{
  "n_layer": 10,
  "init_std_o": 0.0,
  "lr_mult_down": 1.5,
  "doc_mask": false,
  "train_tokens": 254600000
}
MLP neurons of a small language model. Each row is named by its layer, matrix (up: input weights) and neuron, and shows model dimensions 96-223. Each number is 500 + 25 x the weight over its row's rms, rounded and kept within 0 to 999. Numbers have three digits each.
After each neuron's rows, "fires in" lists the words (lower case) most often at its 100 highest values on Wikipedia text that the model never trained on; "fires after" lists the tokens most often just before its 100 highest values on Wikipedia text that the model never trained on.

L2.up611:450534463474503510444512522490491505483480494496495536524499503476511503491473471489479519503495538466505518436530504512506483489541539516508490509508490461491496513496536510463523497482498515474490484522495519459496514475493514525487461479512481504506467493459491523463520491526467487514525488504531515456535509468571474516459554483530485495482504561519512523463517530477532504490544
fires in: "s", "t", "now", "old", "them"
fires after: "'", " ", " the"

L5.up291:502491490524476513500464456513468520508476519522493542492507519462451476554448496512409477490523454504531522526504471514502463488508523503522515499519542443505513464475497444488484496499512495520486521485516496494474485530507530437478495510506467538482457479495519498533496522495502482533491538504513500535513497529491504484460527516470490501473511538485488517543457496494536514459534
fires in: "s", "williams", "johnson"
fires after: "'", " William", " John", " Mor"

L3.up627:529485467505529502484518485491485466505504509476504477484487458497445512508510502515464509514526542516480530492484532525520506527487512491510483524538534503495528485518496518515500501514418498481529518479500491508517524488483514475497503510469508513474500502501522495488543495519501501447517506483492496474534488489514503485431494487518509479489550476514510519472489462449511486494570
fires in: "there", "available", "social", "hip", "census"
fires after: " the", " a", " so", " The", " A"

L5.up720:475510484462508499514486496521495509509531500479520510502494491528510498489493459500494485520501528504510481515516491520497524461422512516518489460488497484529491514514515536476492522482486522503497523411493490448542511503493515527526533532501505460503509517483511529479460492480522464481495490522542496495497506496489484511460499596493491509463472488506485477490504497553561453525483
fires in: "to", "according", "access", "unsuccessful"
fires after: "cc", "ing", "d", " ", "c", "es"

L3.up444:490504545494506482565513503499488474481497478522534525491507508458504528469543505497527519550537515457474467489513481493559548539514462521471493528521487516491492500479479488453501510474503491489519492501534528471524529521486473488517480523502501447500491488509511520504503462549511467474500460465521537497538505491495512472501507469496511522523470483520526498486519532515540524489497
fires in: "s", "jonathan"
fires after: "'", " Jo", "’"

L3.up446:506474500547474511502548472477517519466490511506491551493511540474485494527522505507482522485476484446530476524508482478549495491481504512522498479548517492440461487463501480476498513505509508528493524531464472507509495457476457516479499523508500516459563491519469485494484517515548477488485547479488531532482499471526520486459591508491492498535520510441502533521495514510545549458513
fires in: "s", "aeneas", "world"
fires after: "'", "hi", "ea", "’"

L2.up392:513490507480500445473510502473495520479463486516490445498552519498465501550472515601476513532542474486486509546465531508503469476526469467502462528501500539491517516509517487482491474506498506510466502519478493485476541500489471509484484503491449513528521490514483463499498499456522510485518519516438504545436493471479495518548520473467482505528502513477512475491511461499465475515528
fires in: "but", "which", "where", "what", "while"
fires after: ","

L2.up476:529490519505509440530507467461477494546511519454519535507495475496478498511489505537503487526519498505481445490473495502527461471520516553514514508494525465538521501523546476485514512520554486482486499498523492535482474532485520474487536507499491512464532558534457441522449551486510486504513530499506497494475549502484456494517465529512495516454499481484499464422514514460473510480478
fires in: "votes", "candidate", "shot", "to", "total", "frac"
fires after: " V", " C", " ", "T", " Sh", "•"

L5.up644:511480462484492492465537504498529521531483501506492519485504542499475475499520535548457489515466514533484506479462481497504510485479484513527518550528534485468469489487465473504497492527538479502485504542505525473492512484450499480488452514528535465497501516467505470470500499467534483493544509509515499540547489515468487480517507566488516450453472521503524499526547492492553516534504
fires in: "to", "initiative", "during", "often", "a"
fires after: " in", " on", " Du", " In", " of", " used"